python train.py --lr_mult_o=2.0 --lr_head=0.0057 --warmup_steps=200 --schedule="cos"
MLP neurons of a small language model. Each row is named by its layer, matrix (gate and up: input weights) and neuron, and shows model dimensions 96-287. Each number is 128 + 32 x the weight over its row's rms, rounded and kept within 0 to 255. Numbers have three digits each. A neuron's up and down rows have the sign that makes its largest values positive.
After each neuron's rows, "fires after" lists the tokens most often just before its 100 highest values on Wikipedia text that the model never trained on.

L2.gate10:071065116127115162142137104131121106104154143143174096063075092181184105145155138138123106147161077102126157090123080127084138106098164067142086080119076136106076137147174126150141125140127129167192127125170082113096116047157183146120184161180134155126114145125166157167167122165080028103134107140120185130128150145151126120168149113157121096101129150107072158125082105129129081111164172190063117182165119145139129153151136078147118154147081099143113082148143113108118090060129104169112154119139132145141071164136127129109107094190165136120139143162057184127086164133168119042
L2.up10:104079108095170129125160128093117118180160068097150134127042069165116094156081097086137078127162117145144075149181115132111069113150124134114114159127145154155102155216140107167099163165094159142105123119137112149160099112162124106196142160115090169173167097167203084129144152121081062137205180101177132145106113125108191079134137066110114134106108114156153099151169109205139136132120172097111142138167110088156103136120098147126123091135104156134135096121119106105099139082104115121122145092081193135108109158066112120123102131167149080158122142149084181140086122147152151157
fires after: ")", "-"

L2.gate748:148164148099148110096129130115154155112183068118097142148146120090102142180139106092137117118157165075133130071062126151099152183139079140123188134140109148118154125125147142138100114146107087087173055117119090113131113189155121129116097078094226112115149147128120147108114174143148141147079134180099098140136119159117093127152186110114095153167184148182128142140100126167124105160116049107099122101173081133060100094114182145098102093171194140154129168153093148157091130177083105178122174107159149047096153138178191123097157094128091107078157145130172158146180126137166133111
L2.up748:136138170079174101110153174155130129107133125088110099176102160109076144156202093090168147101100142061172095084122110124157107137116084126178190161128122146095129111152192128109131144122116124118104069146130140141131071169154100149114148109094186130131132149093109162142146172123168127231078145124141161148115090120078116145183155125110097090143192103132119121147113131151137134119089099139119122143162102110145099183104176140131068135151156119141128169136112169121039133118123110174144141074189147133098192100161199110108151122144086089103089101170126139188171143124186091091
fires after: ".", ",", " that", "\n\n", " where", "\n"

L2.gate371:050079179113135145133161163133165153105118121146143099159173182106089151124155149123150083121146115125117089146117145160068153130090141146066101100125132174096131113124141143158148180082126098069113098154110104089147108122123116085152099101165133109122104157058143127124099103136170127134178108160168158130090109136116159141192152079125122141086143152169134086148105125094145171128150170144112129169106138202139087134162126096122116163140100106120102111151126167125120178177083099062129117099129148165144138107072134141076129160145097197128028136127127102110111089143114144103
L2.up371:100079080093156071174145142155129096189139130123158112104119123168127147108121144134076101146094138102119143088069172116139057165197142135120101095111161144141077092136074105176101141121123157158133178137131092140120114147149131131074138134161180124099070103185182139116125129101173096090159082078124120152162090048040183044134134097130204093127191129150140143156179161145076101142161133119111117081116147103129121145080152121119138160097115163114063166161156162102115140127079072196174059134175078158134132163132086114161112101133149093109136182139075146135161139108138150132
fires after: "-", "|", " ", " (", "\n\n"

L2.gate432:194137178120088154087180136111094107117119201120092163067122149061110070136141172077150161132129057190140137114146181156158089101183121121129090154061169156141130059099134137119134143172079137140127161114152128128123141144126115093075079111127156114147129126129125135153148098114151131133111127128157118119135128096177118118139145208078108168123109125165057121138235166150196138128098178093085156150142089084134166126124184123204100083121119074081065155115096154174070141140190137138138138096112060134121106154142121142124088108159066119125111121126156120157126123126063148118
L2.up432:166133096109087133132133137051121094100140136137122116140103131154135125122104168046144173124139120165099146112130154136136057132133089143119094169133163137136099116134143142148104098159113137146105168086162119079144161168129146083138091098127129099112179145171123113142119094105177123137073141103122115087167126167155116112086112103060108147165089124155147184137144112150169124093107120122057108168155047104107184097117160110131109152072111123104079112137101196176133094163154105162215122150118096173145156117122174082065090155127109062119100113126179090179186064201094137131
fires after: " |", ";", "|"

L2.gate610:048169139157169134154106154074099146083109145143100159107162123201157131116141070188136134119156163159118088149106102074100121092110176176129178109092133189149217099150145133107171166120145128182170035104129142122105149082111076140157077161123112075120124153140101077110133160101054176141151120166131112079124086117182135120110119154151121179253139104158103121092150147112076104134162144088104091144164093121106137170082096142079119167098149146151186075097160124170166147202126115104144118110178096135169122094120126122083193157108175112115160196166091121132171072163158165128
L2.up610:148125094149109171142140142095130159173125153151143152118135162133109122107115191062095110102099147117141145141042103067136163107109138140142145152094113134141138182102124139076136138075148113167160115087109148168086141082088094146153107137099148129125132140077086149142183125155141122103089172102106159100099146121095130106105163044197157088086102125071099140104151114135083092111114132041095146120114165083165101127140117155126163033116135117131066142132110119130118093127153155133147098168097161086123144198178182066148122147185086153192078121146096155163142135141100095156
fires after: " |", "|", ":", " (", " &", ","

L2.gate1186:222155122111088165154146144104121108074180102145074116148112158104141166165096093100148077174103129201152144132166119055105084127109151167096174107154096085117142084144117161147098152108135132156177128157164154168178109095174104116154140102143155118153201084208155159055098150162117172133137100149100185142165102088174122096075120104135031183117104123132133124131121171147099127117056131106087098142123133140131160140136130119164152117105102089115134130062113172106125120217109126132140141132090122157089109123159167134111145111093108145120165164122162093145199148092130101113
L2.up1186:088128125124116132153129105172151154100117105158147187146128172105120173130126123120139139175133130177109096101145127159170152180125097201112120171093128108119168121141123082075110167142094137155129086132174132088120113120083100139098097078103127145201174126104123074019070090163109115137136133094110114117132112134121134080123114118164153109177136093149164100146104116080157148121125157123161107124180155193163161093112077142079148140129121080156127117048119114110081162167054143140086101124092175153155161111136113158146148173135109082108122145127165165055163130143146175135
fires after: ",", ":", ".", " \"", " (", " was"

L2.gate1006:126096138093136068109126186136122130093130103078100109088125157154115160143144179174126160196146140106189164162176071106099193126129109065093176176191114212098100137138183108081144093104142156133079129064123158104095142194134078110121186148091100153141134166136190095163086116142128066173102209076138131077136144142128139090109178114086189121131138111161105088145125149143118078137143171151143123147108167175179112126122132194114061082147122154112164079083092123125152119111218108155161130110062134124128161137076101112177129156069145111120139122088074109141069069227123128129
L2.up1006:158141088128105107133136122137132159084092173136113120174143139129122201071126127152108096127155074118133169149094167137235091120127096117172123131112100091130117090115088146095158061152144153177134151166172125177145132143156148098120195126124166121161090106120134192105119051167114155218149108142136146134169084142131191138137161091138142082064119115149124127142083164068137130118173064157166085154174075089111086120156118126166172063114133135138205122118128113095175161122113181099110106153168085137121120119171093178098188086091175128138160083107123103081151141118095100111
fires after: "″", "°", "ates", "%", "le", "2"

L2.gate747:159099125084152146131151075119111148182121170151138152141100141213128114161120074125126166082086069160101173060104110107112109107132119188125117133136104164131173085168147147208073128110098123107127137136066100124050134057176105089141146149113149167127137113074087109155156105159120156092084137097086099147155117104078106149106088151085142114125083155213102153091143112124199144137096123147107138155074147131049091086114120141106161137204120193119118142155133127118085131156128129165157086156164145111176157141136109155078070134138123155129087142096119183149116128149147132069
L2.up747:149091078084110145149133127128111167158058165173167144131101132149153122127168150128150142125160150177101145078157079091161148151147089140101139168144119146106140102091173139096040129148147152197157088096138062147097135114144142070156179130179173165124129121140133106179162078130154164128113128167116101038091062165095148139126081147145140122146147108169109100176143158231173148135089147154127112134098092123096087096170216098086101183037044096127110158176132088102119089121151123149102094144091163140121117135155142154153090116128165140149140175120088114136168098096093188114
fires after: ".", ",", "|", " in", " |"

L2.gate1124:123142118106170089116143119145140148097078128083109145128126086154116197118094105122139082145146079187143125172119091095140126099091164106142127088091141139125145167105120104183120118162168186176111135143101148114125156113062085133149125097115146130121147127147120193119134153144142110074140092145148103163135098115124184116108085095120112180135153114156119084093183156156113082192112105106100167167133179094016167129129158126038097189139166123145166074105155143127091117099116095155089141167162088151172049142121131150139095142151130100175080159111102217124134072166166123126
L2.up1124:121113061120146100097143165145091147106087091130162123124150162082158200128101169067100136110103102074125134127144095103158125143115103149112107121099122195105116108178140118070151083152149129157063176102081140160157168156119127090113116115107118088151129121075112121153118146055111125137152135109123091069161117136150154083111122157094159099095140179136087097156100118100147173080039147141182087147131201133118071150112145146120075088097135190158138093066123129050149107055095132136126160103131081114105130093166113086061130163175161111147127179098105185137150128167099141085
fires after: "=", " G"

L2.gate789:142101159111127188160152082117123097116148139112106084154150097070127107104118148111155140099183163117152095156140085125101120105126148147153170117191125126180095154162082116149168134155117097138154047188096164139134124148119119115192128066135152128116158089117069130118190143114156131119126117065129149126113172146147105095148142135125141138129185101178141072088113122141075097125109126155047111101161133094123116179118141064173071091162170125154124066141143163153107075129075090168183121105128119149166175134145113090110144112146106181117147069137128177144093090156135184181
L2.up789:154124106088113182173112103131122116146130093154126105146149119113081123165134128169098156149144125087152140141144101145148068137217119085118129118112147109121169126124152130080119137181108139174071157138168141134120098094157143144154098145150235161143136147095098113157120155164164193101145136147075110081132145200059110118114129061154164100102150132135110068145128122153091128137140104100099076093148119049081124086119191124155118118151171143112128131136116113143115109134081156096123137091214182149089111089081129061161149151123084129127102087122072145153088130091142122119
fires after: "\n", "\n\n", "G", "bl"

L2.gate383:040099123137140074196130049130128131130112154083096141124156176179067111124099132106216113093108087158136111197120136112115126131132116099150144094101122166110160110112172051096087160096110134155074125096094214209159175141156156153113144169123107114100121128106078099130114175133075202147150150104144188156160119049125136091101133144126108164121151122162107154184136129150165133134166151089152116127105138071148115134114115114104080137100183088168147090118088116141130078091117129129175163110099140112140106121143145093099143155162086106129085168186168155142166146152113081132
L2.up383:072075135147157081202150054136136117113134205097102186099119117143132120090173129121212098129084116194108127109168169161124155128102088080223194062136092117095138081141133117088079143105109096135107182111065116128166173170118109144169172147120143138115126132107132123102152052158162119086170165136177089127104092106097159101058107164143144175146131108130099126136138157126120119090140101156174128183120170104134155117140104133136096054114167116145135163125169109094114055105090086080125117098112145206142113124152145160113115150161131096130089230162102157098182148111098171110
fires after: "|", " |", "–", "\n", ";"

L2.gate834:081127099092164101146153176112169120175099103097164071154146110138158141100148101155123095152104072164172117171082128148131126162131124121149158103147053155046077144119123151167161121190137160201088130101141079169132097133100136160126066101152093126141162145144164104072169111142169099044110144109129149145154081082163142134104132134093178158151084121106153140170099200204114129135115131102106134059082140156126146060107105095151135130116205111184124127103144072052132188207105175143088114074109087163136114071134069123126146124096108191170081145135117080143129117117098122118
L2.up834:155113115136087200100102146090127092167111116147108138149167128121105096132158149086195076156128114141153089199158077137099122117191134098108133136200091151107134087150094104170140090127133107083144107151157121122106109126140156150143146136137134080150133149218071091145126129154141121073167129150106182110093119106079125134120097070120158131113083162165077144114128105158163082111085156103112130153122107068124170149152105129135084080158133093074136152119132071161108159135126163122139153166180140177132137144094127112099076197169095133175138106096105166152138143131200108089
fires after: " |", ".", ";", " ten", ",", " on"

L2.gate1230:113133109170103096101142084138110240122159166136113121090122146155122095129131125057109125100091151134116119135088109060117067162106185181067150133144131115081163095081088172091114076152121118176164116133159170163136142154177139158191118122131151117131101104133140130166150138138073105105166102112146147154161141120139121144196163107117131092102123120199129093079081106147165117149112139109129114115098101119173151153192134100132106134156122190160214163145064094119051196155107158113166154176153157143169170122206126127065123153119135132157120113161121150165119097115144072102
L2.up1230:126113091131136183077105136105130047130113113122113130035124148154147158137169137150093082147097161132157151104083082103121115123113171090110174092128134162119122074157094202099128093172150151125099126134110147170097168104127182192186151144121154111116101147145143124087146145088141094139153096134156150037166087163090116122157118099176147095119142113181159118123079123132159121179129183109116097145080100084127139132150137146149109120118110131137146164116101071149079183115100160098077083142124121131115200102121133135125177183133128066222126085172118098091142114193133093129
fires after: "\n\n", "\n"

L2.gate12:171134118218121173073179132122123075102113143152121097145138124107143163104115128099167136088125047079093171165181109138140140042065164124169077110116069085157117181140105114160073114143114133102211153137146127101126124099125132149148080150220118152137107149077112154156116134099147094139145073107147186075139120119142211134122160080056119131200190152120078149108110107148193120097105168162116107160141131136173172138089136157116139073123134179089112134099167084059134109158096120125117157118146136172111065131126101129181097134146133195148066170153156136177146056142137159135
L2.up12:097156110075125100100156116092148129141107064152161108142133080153138125135088085110109096170096149110150170113093106132116065145156129150148182162099135145165114146219088098092139163067101082093095100136128152161087152143128110129123120137211134142119116155124112107098145133100080092147101134110137111082122104143099158090107168093106130123134120160149141102122158144169123153092135075149144162085149118121119135138124148126166142064212144145121155153169163155084152109160141145165139104147170166122127117126085165119113168144112087159119083134163128179126051180134097077103
fires after: ".", " —", "-", ";", "%", " |"

L2.gate40:136133170177090118047196096083123167141157167119100094106157091130165074148116081157122146114125169152078121151108101156079140182152139211091135162115162191088073137140151155155131100131125145114145141151159144141139140120141122163145130126089121057136107064134117133151124126128061096116128109185130134066152094137079166121120065039103170110196154120120119128084135168183082155138037119089161133140112123132122112143140106148078100155061113122137130189091061126151094128120077123074124098148105155118112118101073214103123191148095156147156168124146100191200159178134118112150
L2.up40:142181187154158111102122060145067179150128123156102100124069129105125132102139158142123107133141052157117111155144168147122108202120140173128170129078104114079117066150089151153136129127170126140126074112129152126138141120150145174132148104136134118128177129162143089162150171149107146126191039178138120107127172146108159173102163097135135083097122119175112112149126125171087096087055073086104153126111169162129129200151134125111128117134088101068154136069139152182098139118109122060085144124117146161180132077097088117075160128152182105179123087091151147130128140207105085191
fires after: " (", "\n\n", "\n", " In", "=", " \""

L2.gate596:101126123115111126151087116151112122120118177192088125118133153119207183088131147104130204129145129155106106153128152119066145110111086047145070111116078152097144170134164150123162116117136132149082123100121092159154163160158095130126085093191115132104069158110144156126141085092111124125108103175111098112080146156158099148080115089175074079105196135173120142151192130167092115145091098114147159163105172139156101153122127098119098107100132135071118080139192097056115117154142106104186153122171129121173099132162108074112135116125121066096072156180098100108122113180105111119
L2.up596:125116121112108162151078150123084167153122151150115166086202113141101125104152041114143134157062134108107159116135138109081133122213067032132106121113087146099114111121165133155102166187105078132159055134093124147107139064151121073118126196201109138149166115170136051089113120156123104149126099129134140135108096171101137173076108109123103099174158076165145104121080123156135134162137153077202171128156113127167143141127136073137136107144131120091109077184133110057108092196112123093156099146153191194183102150109131084169133169170116109127123153168096152064167134136127136151
fires after: "–", "-", " Key"

L2.gate788:131133119098108112162123127076174107132132073172070097094163074178169135099076183117115105119120153184151168114125177101131173132131124128144094149148094097128222086173145112137153136110106198111118101082089097102103134159167159142131139041184129107130137057131128128126117087125140135115076151110131155114142089145119159126153180169173216116098149172173052187153171151100108151139119159120140135132099181099121125149140105097063116156080171110138113144193062129150134110096152090178151088167117143182143104155124121111113119121094137096046133112146150127136124135153154106111
L2.up788:171128116060155133111135084121146160137097089085139099081126136182081163115088143104127142116150147139148133157113129108120123104133138118126148175124114111124138096059074102163111122111118154140104115115098099121132067118124055129116144105171141130174098129112126130177182123157177100137122139080152113108095145095180182114119074116105110091120143185120122092119081118118121151102106147134110105122069137188088132138103170132157124136092164134151075124140098121125055115124135088143120062191099122189183213113141157115078161088110157153127109132089135094099174169134151146128
fires after: " |", ",", ";", "'"

L2.gate133:170166145120087087117129110123162115095088060097088100120141137089180153103109128147142128111145157092122088157173132153132103080136114153138194110202136118156109133125114079120167155133169147124084038144120103091142102091163149165096139098132156134108126101196133078127126114152142144128142158120136167142129129154167161124104126084154126110113122163140145055090141143169153135070109143144143107114125145148106101205099075140129131142182065155101113138135125119121140216084150127105146141115132062200083095166138134089156098102118120160139205138110126049124143124128122140124
L2.up133:129141122189201101064083119162105117128148106200167145110171173094142169101143162135119152142175146108133121137118212124116157088126111209159114124165133109101149125149154082120136171114107076147067162132087064136110165138068100136131110132129115122115109131147086118130116152115178153054093179136165153111151145131139083153122119093165123116121088119129095115163145105161109156165121098122142064136189127154081121173148122181075093126125165117152146158162095112186133134116133107076126124162129103117126086108139145093125109099127124163192156119107220124155127144139103094118
fires after: " (", ",", "\n\n", "-", "s"

L2.gate129:148076000116121151125147136123148098172075146095160128166126084110165066142067146144093134120117077117062122058117134147113137160100113141184111179146125132142177167123147169103100107142156133162183046143146031093128109098132153108096107129187128191133140092136158100165137148129120121162104204135122100088145095173135128122129197138125078140173110161087116105147096114196104119089105170069108127121155110101117141131048144200107123130185055114070134121131131122135123113132177099144121096148107092137150125110093139114125147130126147134125088076150114137133116198111117181076
L2.up129:123116097153149102122143168128090131143059130109106159110088169151203077114091152133118100178098086138109146095107121160130146080131065144159101133141191110129181186090130150132143117125141190201171129119117153101156128120202100120177095133116102144152096085096122093181108095133211129145051143126103100114147132117076162118128132132102176122154102192136078059144131181134162105040153165128117051146177145125066105135122129183156123106163131133104133111160182150170127137182086225183099108146108159132109117067048111153126157142093142126139108145113119071188110080074147126138
fires after: " |", "\n\n", "-", " \""

L2.gate547:125127105161153139126122164101101103145116130105101101114165151101103120127123080111109079158054160073132123127183102120146153120128168127140136091143144120132113056119103102151107115178134097143074160096099173149146124109176129182132122083205104126139159112122127075117169145118098096052101142061106097176145088173145102166186161108136129130109110040176089094127123118157109163120095078110155137121229147102155146136108175144135094155135147125160149141142149122157117155146161126113137129063119120079121169175158170076114147140117076136184078160132131106133102163149156116188
L2.up547:126091126166154114127115117095100093063126094080140047098127128176094122043131094099073148168133125098138084217205180147118099089136195123121138114135137142100062117160168119145065130126105122155121178124158155112107104133123189125177185152148146160145167070103132106222118071128106190100098135197117125086101112113173160157127126126173156116183183089228145144109127125167144132127161132149138179099120159098103100140177148168123096128080109137138097193120069147166168083095100138110079118093149127139107116178093190171120131135145095101168162160144153143096112142087121091116
fires after: "=", " |", "\n", "|", " constitu"

L2.gate1060:143121197098132124163143106099119151097147042121129087086089136050162164102071138118088088114100117155148164206109114162123107133169128070126070152142108129108169115153120109082078110171171101111154161066112135118152086128105136141175157114103085097138086084086112198146118177127083140144126180121152126145098104137181050114139099130163124105104102144175140122086142168110077158178149123164108112116103114138122160097098143156127186116151110118115137175177129133110133152140183132103122127101121165114204121128201060094122126093127136119161119096074130110163084176076155099112
L2.up1060:148104116119106092160090115134161148113103068151187103063114118173138116058144113090123162102118152135187142169114088103073125140154135127139130098138202148154143133163100180115131121116154136129128145099134097101108144123145137079180130090105181137144102113089171119071167099149169146160041133123119087182073090124191100114112072158064147113127174110100138127080205113208097095177098133159123146103083113111075149075158115112125129081112065060106113155187115131113101121057159091151127211112114144106117105130119164128171126147149179101151132089113163140102081095130135102124
fires after: " the", " (", "19", "\n", "\n\n", "="

L2.gate63:158095181108120064132093187111127116071119145107136140125117117083061106098162164098160089092106187134130099059159130148138183100163095144120116161152128070119157110159117136157088153129103093121135096130144152147167085120111154138168099125141130108127169100155142077169145171160115173133087123048099035145142130135160154092123114119124127141153138097189134156134119164180119123158120136145140113158104121082056142105135216127123172141141169099123137080107138205178145062175187162186132144126148110085123070149113153098124130150111161135051104176058148131122154146116166190141
L2.up63:185145148102147117165123135121109149148076161019077169116081086102171141073146206063164166160140133150136133128117063184188144120186120141147136147134109125085112068192084139134089141132090139154101127141142146142102092123174143136221109111157127100176132144203106151080122134145086095151084152135098087132124139149122191166168132141124084102106110142180097177144204176102186158143164105123167153135133172108142092153164107096139167088129193152149112126097118100140151116160168092164159115107146116053158102172122091116128179131162119162079110090112138145137128144150161233143
fires after: " |", "-", ";", " of", ":", ","

L2.gate1171:132110094142187101128145116142122087072082156069119137150079151130115174089134142112117141174131157151198118016153124184090133079139114135115077156149083099162135167134152093095136169098076159108139113112154131147117103168112077181189137137158138060131133156114142135136170107177165089146121096119151152116110093151144139175114137132100153106188111186132172129149166124116091087141136166085085139136128171118163091059113190130153139087144090091138110155161158134128098094149152117195126185057129142149094123134115170123119122183128154134104132071169172132141129161095075147097
L2.up1171:184163081087164136103100111148126160109079109083157157116107166146117144107119127124133150136102063114182177116158137177163065181130166133151091127122054170173092150104101154139145160112147178116134159100120199174085143129177102173122170149225163072081084106110141081173124129127119128100104161078158137136128099133086147153097147139120079152134107203138149114155140137064112105111082093091135162174077175121133143098125158121168172081166122128188137162160107138087179053134156178190113131061156131160084141136130118133085138170148168117081128105150151126130153170098056100127
fires after: " |", ":", ",", " the"

L2.gate810:071168132165071141125172133082145136102128091089153088128161117104055146127106139135131130168136128128170119101113140177094109070176101176117093153128136125151122154137080154166155100085105158122130099133143049127123122163153112125123194137163150153099180146148097187136133136193117141132119122083075118129122153116171114111154126159115154130107100124096170173121215073085146101079119093109114133120154153070089197059093147106147155154152184170209105143149110181136109122134158112143169130114145163133112147145065100184130140076129126146154162150128117128098158144067086152092
L2.up810:125109115135072118186090106151125059101130165174102130176156134101156139124026112132189139115117130153155072183139072101083117133107159079119139124157110199083155175131124119161115160132146149087098114116171110140176127165174157057074185149190133135113057084147111139149112047167063081199153095133103198125105109104142109093102095075106156145102121118156094094098122200121106140129140148114125127158114141120088139212150081150103124097142130130096169182144142096126165109027125136152144115104143146097127083082159122120107179104095137109098143100123123138170124138159163085093
fires after: "-", "×", "ar", "–", "19"

L2.gate223:151094138149123163141202122186135058154146131144149060171139125113137182111166104143121174167133136099161111136185086103159123108099164140088158154143101177132166190135106131130154168092117130099121076107127110174126112122162133141155167152131113134186123191130153072113051105115142139080096156185120100157163134147111103194158065127142185125074082128112119144153146144130129110068092119140163107122129137105161126160093108135108106179136102097148131096127096111050137151089097092100100155131170161173088169105144115106156084133085148158108130085147089155115108093150083107090
L2.up223:126168140175127166123183140094121155125099152139126061121146134073116165100163109131158131180112093150141164062125128091121104106049108130209106161108147164063140123145090158074113128059116136074144145121133135117137162090108153149170121100070135123128135121094085087106105115127083171128096148161147114096133080097179092095145130094093165118132148129097093157095159144090156132130120120195097091171195024113095065103146087129112137187139144115164105103120137134131170186241121093097152141126103099097114122107122184031133120106085106057113100137163099130171191091123032154174
fires after: "°", "″", " (", " pro", ";"

L2.gate1175:096078036171099114101096165103056075100121099100103152107083066110134123060121114053096119136114179197131151201105134161115127135192131134137153175139137142142161156129216096090044080130124133138156106129153085134131119109106149130121151135117140108154128096166130174121131185076106111209221090115169101124131134134103172156111122113238107134115135113182110147094087127160101155109095116139120122149106111090129104141049117168162126089117154106182142131154145138139127205140084136122187145129085095101020141189113129119139149148122189123148143131179148093120096098168103098161
L2.up1175:174099084058114100105188134176102117176129142139148180144078141108110132124116198107095110179077146111129145128142157128091164148134163164139187122152106096124164111103105116098108138114080132139150073108097167133138159098104152163164117146144138128105120143134138129146084072141143096127046075098122049120173111156164203104158074136175163153123151158110111153154069051156134127111134117167185082104137137139114088073114109078163126090047107111096105135154155102134178124121108136100109131169145087166124100141126100167131102083131091155151154196131134081084176146124123140086
fires after: "″", "°", ")", "mi"

L2.gate685:135099150127124128096100145168156139185162152100126139152130120125133133071103126133111114091106151094128130100115124118096174147088064212073144175127173116100148117115102179102124184155168117107100120113150108169093151130119079074083097157102120130142092114140121138148144115200101116110184106112148161099190094158151120116181139107165010144122129100117123172134143125068106107160143115144131111152159157122102111201122197109086092111113164059140140113176116108062152165120070125159115143177171099103140130114175102053130119098050160174133120185188140136146117125159152126132
L2.up685:108078109089101121100139086139093115223113119166144088164063081121120068150105105060172112153178096118102171143159162081070175118165103110130180144095134171132188181120131151123057147157077108069118119138113106110081022097104157136127203132134113043121104132159094077087061111103132127084140102109094112099105070194125163141073106114145104107100095089115109174164198088158124182140071106104131124158134093110148147125088138079101123126157165145126149156148136158108159130153102147179116143103130067086098152175123077133142141121186138109130151109105114101170149178145121109124
fires after: "-", " (", " cu", " De", "–", " \""

L2.gate798:165202141137074138153088137170126117146190107156097139105130156119061167114093096120135115175081132073116097124076113135143118133173106146134113146167084161135176091095080113126135136173118150154167097121099138113098122200160122071213087132098113113074149121127079077071183160131151125178109170162138100112189122106167157189175157132136141135109143148147140121092151062165125118146068166114115130123125152092077115171136086135172068143140163167192159130074143130109121147144064182148188083156153131146076123109150090099154155134154125160097036089126108109104118156104058121116
L2.up798:094109115192204138150167115144147108129070145156095152136109193174122098143129112118170089107143071101077128182155090161124083104159113177100099068093136163090128094141106100134104133101091093116138199081129115131211111091143116141129126106156142169077133137103156113137139124126094114149139139121147140135117144114114149105081127110131179120129194132086178089138138114112126121173147116152181108164142135109113164127152120120103075178165145103156131177168110138219154170153068132144143092142119123145099134165084097191087112089064063175112127126146196130151153156129113165147
fires after: "|", "-"

L2.gate396:148125145092138097095154145163180131156112083203131193157128150132151138114140083155173139085095122110135149100080145129134083135183207173132070132132097184143102105216139139092056193093156166128139119181160143131123161140097090097154162155134130178109051124144139158118088134232136107088168154103082091122122084133113065129157186076157083107156100097134192127072144162118111092145123130149120133182143095136101124148130168115122106085164176081161115133076091127158106126099141117161157172090150102147155171158136090159112097202086106147119085184103156174152098172094134092104
L2.up396:104121109157173136098137177103158100132122203115122098105076131141157134125081148165132123166127171073066120156113074125081129129171127125126178082122136112124131071093140128122109132117130083158158120167136094126159113097066131183087161112127141105150129114130067126172178133092143104146107166203121155092172100133166102102123141131111153114164133145119141126155121157111082130116137105124092130199121143157210166090097116116079124150093076125130147153142169188160179081117153135138060156115182181108141130182151092147087157146134081117036124180167098153121106123170111115215
fires after: " the", ",", "|", ":", " U", " in"

L2.gate579:134135117081124101116144161186106095157117195112120173146100144116063125136127161081191112118102143164080068067104120148132133197097122166129110104087143136118137174068123096077133099103114153178096123106152197120142094156107132155163082136070127098125088119154086167124060240145100162196123162170118146111128061041150120120114119114131172162139199126125083023110102110176075173143114164135104138158090169094115139127158093137095171151136120136145111127065099114116134147118155181099191161078141113113064106132152110115096120151177101119120123135141121090129155113073161118123
L2.up579:160139168133139183118144144177158151116123081117177157189165161113123173166141133072106191076139131136158101123083070180108132154098143135127140157132058115126082170111173157155135197115134115151115103049151123130122059151148163097079115145119099094147142186142075079137098117146124182176164123169151096101160150060152152123115161127088103155110193100174136144147128114061086141068148134095148145144085137101229186156111144158134156124088066141146161194098145157103156128072153153139148096148126117103142165069130130104161128107165170155158137149164115146106131117139130173159
fires after: "=", ".", ","

L2.gate892:122176127104134144140140136186149174123104146144121091158078007125148110122169140164082181131102122155091103150100136111104140155137133112108102166091133174093120048137203169144192097154131094162095132199139163121171120111131130091183105125122130176108140167172134124089143059183179129194076113127116075165130167161059146108157136083136073141113169149092132125174145090143120150067158131128154167118112111149087117113149076137147186141162188183139094133125129126160126142170119152137179079080143122148110165114086162123115066059093082134139132168149123112080049127134125128143
L2.up892:111131143112162161103097111075094088135156128166107100146149132146126143033105081120112141133118171100136109141119062137183133177097155063150124111154064141123080088115166145096092161152151131132174133115173164126156091144139115126120179105104098183116155141181128162162139100203114090088129103143132117085099108074195157101174114131123079158093175126083158107100156097123164137090115115107164120122152118097082197115089151177108111166132189169110053111148107105119101100088166093132125058151147136150174122131082150116106134121168131122125111116106174109104084043117107104150
fires after: " |", " /", ")", " It", ",", ":"

L2.gate398:068109142094149072103115141136106112092165138134094099121128058147109133130124131155083112181115160148150126151115115107134155109111148158103058138178152089142002128160155166103151169162188091110127076151168169142178154140132068140146144135129132098100106143118121154094134127173063108143120163148126168167126127142149110093152151074159109078138107122108087166144159131126135092130137144114091129108074076098132130097120107111091105139149130204077148107140142128145090101143104226106155132079146098160097081160128176135111088114161077150138187153131144189173136083118080122086
L2.up398:146136096115091135152175089139098131145181125151138157091169104106105119095154081147122174119127121198129138133082093150174135179140114137060053110182174147121136132089107141089100119152137100163144098124170085143172116059130115119116145163088137107158130184132094084114097106145161192143142102099146107099169074096148155159141155118077127129090072131137101121139104143195088116139096109096113127114095103123163159080163062113099160101082146132126154100098121062131114157128173101126114140127152105120112110076160125091155153120113147116171104147132133067112128115096181164128
fires after: ".", "\n\n", "\n"